Weights of a small GPT-style language model, trained from scratch on English Wikipedia: no biases in attention or MLP, 900M tokens.
MLP neurons of a small language model. Each row is named by its layer, matrix (up: input weights; down: output weights) and neuron, and shows model dimensions 112-207. Each number is 500 + 25 x the weight over its row's rms, rounded and kept within 0 to 999. Numbers have three digits each.
After each neuron's rows, "fires before" lists the tokens most often just after its 100 highest values on Wikipedia text that the model never trained on; "fires on" lists the tokens most often at its 100 highest values on Wikipedia text that the model never trained on.

L5.up1016:513522512500519507465492463480510505501450513534514462510521486524511556532532542501450475467511484495519494502509550463474537457489494528485501502477504429543488481515504502476504513487490477428492523482490508498493537510455519527502515482483509513506476486509484527507494448521485503476
L5.down1016:456544469498498527503469516486471511509452453485529482513471535464509485509482478474507538462504506496497537496489432500553496493530483479520504452486527504528556501480507500539520486473539494503520475469547513533502474488501508516441542518568505483523540489510520547463519495497473520485
fires before: "s", " be", "ial"
fires on: "'", " would", " will", "ant", "d", " may"

L3.up1219:443515489491503492538535472520477548500514532457486501480492495482524518508530527493492480485534532488504520500510513472539550480527476528533501494477468500534467529488465498491491499497461487524512542466507480443467509528493533519534489494509531483517490487503499507479494478489504528550
L3.down1219:523525493450523460467505519493455469532510474512502503484519541454472479516500536504493502487502510492505500562479502506468495558490490468541475530525528466506502509505522511475492506515479527488528512521494531520543473501503544521524492499498493479530494471521503498521516511525506455456
fires before: "\n", "-", "|"
fires on: "\n"

L3.up668:480515542497547512495485522466514460490487462489483484543506520522564457512485501488513528483519479501492528462491467510510529533498536464528513542484514518540508498507470505471479480501550498498467534473497465450492454542495517547505514480508492499522501469476489524490504458524514532542
L3.down668:480494461505486475535463502517500490537550486487485484501519515466497493501474523483478491532502538520497478498475498491500548477531518474519440538510465471452509545512520490511498495481475484497497494455524529512467467508476550511512496520485508506459512489515517512499541497538516495473
fires before: "|", "\n"
fires on: "\n"

L3.up1324:541515510485532491539520498538478481523505449500454485500504476490492500456494494500515500470518548487504499486510465488512504497528514523516507507468514477488499498473475503564490510453525497454505528486505486494510498500504487484464474515466498506482518503496454544501479449533484481482
L3.down1324:468530540477483522456505484499503459515563511485507532531454511522551510507517510585476554443516478503528511504482458525484515471519490462489487483490516457476489537481519481533464492524495469525497482521511491489499495502485469552487486514514509486527497473554500483504510476486502522503
fires before: "n", "e", "al", "es", "ish"
fires on: "er", "gre", "w", "ber", "z"

L7.up686:564503490469490506516464440467447535522486501479490507494522525510491473509512518495558493482502467505508481507437499471511536502534473507510465479523524444501493515525517505529537523512464495488500514485546508478492471456499508464476465469544515461493493522495478523496494512543513521498
L7.down686:533497483461536483479504479527524496505516506459540518537508515486509518506494537483522507505456458497511530476501537524479441528508462435489521504529484443501498546504493483529522478530499513559459511480477515520484460495511482513507525518495489492490483465492485459508466472540514501495
fires before: "-", "\n", " "
fires on: "\n"

L3.up1472:501481456497528453442505525483523548526503495511476478513497476561453527498498476550468494511513464490486533547531506488489534522544526472467478482552446472499484447481492482505517479495519497478499526545510475511471480485518526514517449495499466457518519490495503526497507494494501486494
L3.down1472:520488508530539510532463469501510494494496460501530493463493519407504457531521501489482506500519485488494525468514496530513480530465491508486533524497514497496469547529537535473524528493514528488506515496489520503529527471466469512491488467488490516528471487504497534512475487510499520525
fires before: " of", "duc", "ed", " to", "el", "s"
fires on: "ment", "tro", "-", "on", "ed", "point"

L7.up995:474466520504534482517489478519521487498482523486527538525502468478536519473469486525494521505488499452522506483485487506506524481509508497506532502533526491482476464500469518471531554467492512477508476491519499462477490472530494514496535524508491499465506494501498507535462493514479498506
L7.down995:493503512542506507508484485490560491490538492484483548506499508486480539515539527503486539488524513476477545469520536477502519501500517530498463546545544507497503408544519525491510518486509555480493528475543502490499463468497519501486523545487529525443542497512528506487452479496490525530
fires before: "\n"
fires on: " |"

L5.up1298:543473510516486476520502466467474533508504532519486510458516487496475523528553541498558488422451482480477486554495501522487484526519507500508513481527530479469511503508503554513472503541544492513467533493496514495555553501514514476482465490476552515519493508511522487466511457522482484489
L5.down1298:478517538523513524467445465542486492469491517505477513529502501507488514524417537488513551492512515488500511505493482458491528484538516494531480515489485497521501501484491518453477486460518519529448559515492502466461522478482528455474481498515501459485478504540458497474483509507480478564
fires before: "s"
fires on: "'", " special", "wa"

L7.up1348:487520463509530539507514528487523519481484507498500484488539502484474455508506521507482534491486487489465515519499500475516478456509484499494492518482516517493552500498479564476493499451526505504472473505494480530535515510520480490498465473497514460548499489477512504502466487492484507509
L7.down1348:542504503483502464479483533482515530528556447527486505525475495496511529500473493491539445490502527529475507523512518535503463505493524500512508451483500548495473518523547460534511496486530526503525525521536486462510515543484577503512512478522508467499505535488498424490474496494552483518
fires before: "le", "mp", "ct", "ch", "a", ","
fires on: "te", "ite", "air", "ag", "s", "ve"

L7.up103:526502499464507490463505518505498505500483475505499506519492506552504473466527484476517529480537500522463523487498510487495520500470479457493519511514535475525499514529479496500529495470456500460493516473481502550512463469495502522450525474499486520510464505514487475486486543475502528560
L7.down103:508458487515488505532492494471497514524483546497505537527475457504526504520487545518510488531465533520460523501500491486502497511535480529471456563467476514476491528530478504562496508495505485517527496544489516487507521496481472511531519531521527482521471509490509450480509498485537485467
fires before: "|", "\n"
fires on: "\n"

L4.up1475:516477516484516516492536457515526517485466501525514485499475516518457483457457468511545495490495490495520518531492506511505534540482513510509504497492472491484512538492501506505532527497480512502481472488543468527468504512510508537471510525527502469478523473521535496506459467509511463448
L4.down1475:491475495518528480470466468485506513523488448473481500512499513463470529521491492483497482537487475517488497479442500503496515484510471482515461484498526481486478485489462486579511530501476527506497525535461454505485478505468522490520522541535518512489515499507486517489512458572517476470
fires before: "d", "ence", "e", "s", "duc", "es"
fires on: "lu", "gre", "ten", "tro"

L5.up1014:519499500485499516530508511494497496458485557516484545474511488454482494546553540469527514475512484504475516469491503479493488542479524477584499512485525509537463486455500529472483495496517506471469503453495489486514492524517498458481479488460504528513471501543511509476521488551505529514
L5.down1014:450471523487504501501513508508519454497519488538478536492516491514527425488476499462483464518517511496519451500478545501466520507501504497485494510538504493531532549532453488534538541504494487503533523519500513450509527490478506503506505497498473512484504492490455512497468500512517530480
fires before: "s", "\n", "20", " released"
fires on: "'", " was", " =", " (", "um", " it"

L3.up483:466520527505524457471513465493515533486515507518477495514526516497511533514480514523504494493526531486530520528549491498525469485518439485519495532533512461479500498533474530499501493504484493462536491516521533506494449483445552536491517481488456497500504444519499497470476469485544425488
L3.down483:520519455511537515467512501527513469520530496489481527493506541537507485520493467492497494505492522480470502488487483562493533495469531487506514523497500524513512499491484457460483506538489447493519512492444489505517463522515429504537488479532532545478475482513486478517482540492507493507
fires before: "\n", "-", " 0"
fires on: " |", "\n", "==="

L4.up934:463493511501520530528484474484545509467457525465538504487496486532504486469511473525480525522463497476494493517521492519476471513487524501517471471523513505487495453488464502510489516511535490562486528476484518482498508492490484492536526525490456488426516518468540473458464483506499500509
L4.down934:504480477497472468494513484522501510469496496578505454505535462490512535498508503478502506510531516495517490495459518511511518514518507545488494513527467501468532473445490504491521571486474507477474458496493479473537492446476508526529445459487530532517501497499537459562511503531502464471
fires before: "\n", "---|---|---|---|", "-"
fires on: "---|---|---|---|", "|---|---|", "==", "===", " family", " |"

L4.up1444:504501503479508494490540513486434487458528521512485495512500472522524483508496508498506475502453524508510518493511456465511475524510490506509552471539529480538498500538453494498488498478489537474472498541504490483538501491484536524551504479503481490436525473505518455556491472460481486501
L4.down1444:470553514499537497512489525508527483535487514469509492502508507488469501508480491468465509459503509497486502539504492467516502529484469537523493525454502449474519472494465520485497456511473499488515503505505515501498515511477505493463526513481499485556538509483482528512498515455503536520
fires before: "ct", "it", "ant", "mp", "ition", "r"
fires on: "st", "tra", "s", "te", "c"

L3.up350:492468500519512502464503526543493508533527502481529471529486518501508500474502544520467492537513489542500519460471518522518457491510486527509471509487492538471482469546473534517497518446550470524490507547492490500515514508496485499510486498523514523488570477513547507532462505499531486542
L3.down350:539469498518476531495500484557574489502516478498518493482491481511514508489495517513495515466462486479491531511495479510494485461516481448519482478493446557487489515527503559503532516475527485495527465474490540491527520489506483478489505537511521516482502468529504515492434513475504504480
fires before: "ish", "ical", "ic", "er", "n", "it"
fires on: "s", "an", "lan", "ir", "age"

L7.up293:497496456498501502504492489489501516504538486484570524512522475542455495500522481508518531444555489502493510499496466486527482495463492507550506510524503509509455540477461526498541498466494488508510513535520502518515498555484543544509474510486563532526470489555505475560508541508511493471
L7.down293:501464524502492480530532515454502514521517512501430468529508511500508505495518518489483471479485524506476544478504506532508473502524506481503475470451470478497548470453518503518503492522516529490484502509483526502473470550480491459492472490481511441485487464537505508468466490477490454533
fires before: " |", " 19", "e", "\n"
fires on: ")", " m", " to", " co", " Di", "-"

L7.up1400:491494469506550561472434531488518564498483509490502543468514488502501541504520531525475527488488469498501464510530485510510528479506495512507491458484485490491490470510510491501444471487466461502449486515522463468530500485507497471506505480493531504549513506503504495512486506502404472486
L7.down1400:523507500506498469489516494526541479549489494511500498498483487503435483494514516502510525518508488512460504495443493464459479534483452471476516523507479518482505512545476505502532526522499529481537512467487508482503499520491490506474515445490449500440510498496464504480499498450535525486
fires before: "s", "n"
fires on: "'", " per"

L7.up1153:531527489521542455511533494479518477520448504460548518476469519491528500516503527457506509471484505476477541496532473492529534499516512488530535471538469507462494464468536523505496516499515478484502473480488525556495516505516514512501518499469506534521474480478444511470496480486499464502
L7.down1153:490486476553509543534501514527486503524523515496508533515539527489513502483504544482503520504488476513520528494438524503525492503467462516485502543513455481538483474484483498489513498500528493492459518508513460515483507485497489496511519486478526547534521494558460488502525501482521487476
fires before: "\n", " The", " S", "s", " In"
fires on: ".", ":", "s", " or"

L5.up942:486512461460511548538481532504511497525505497503531512528498505491520489527539509501448490509535489472539506475519527473496519448467519491488497491529505481504484533490569495520510506506478505493519515472481470482477511527469533488540537522496501522537437496531521516491457504500500470520
L5.down942:507455465508504533522517476518503474482472493497519538508512500521513525517508455480465545475490560495502509471493487479488504451510510511459500573518505470502482518502514508476557500498494515499474490494525461523487467475474522488511501488525516496474491527504475460511536545509509447455
fires before: "ed", "s", "ing", "ance"
fires on: "d", "t", "en", "p", "ct", "n"

L7.up1452:510505484510521456512508477483474494480483484474524500479487505505531483468498463495471496560494502507513505469489494489526547523509525504479484491527531529508476512473513520469514531488495544472509514509535502471477431467479473519475537479533479524509497507475532537487495477538511477499
L7.down1452:489488522509498496525549476517514491486498540470491514494500557517541482519511458468502495485462480476505474501505484479502508513512509488475493540499539530567499444482476498499472468511511518470491510530468502526453472512495507511521534490475534523499500515480503524483487494527529496505
fires before: " to", " of", "s", "ed"
fires on: "ed", "s", "ated", "es", "able"

L5.up1487:536510518501489495518460532493526536468475500489494494497505540471507497457473499493473470510496493524457537464475474503509489539507510446524471477502489470527528497460483510471474565512512474463521507480495466495483522544508507473444478517459483494517403521474439465459539484488438468519
L5.down1487:494512490470497486493504525533502516477467578477488488526560512482523465471476512521469497478495495435523506502502462469474499494500485498538468511518503480466520510483537487496535479476550464532467488483528481493518503484485510523509449513488485520491498496531441493521516503508493475463
fires before: "s", "ing", "ve", "B", "th"
fires on: "s", "'", "ed"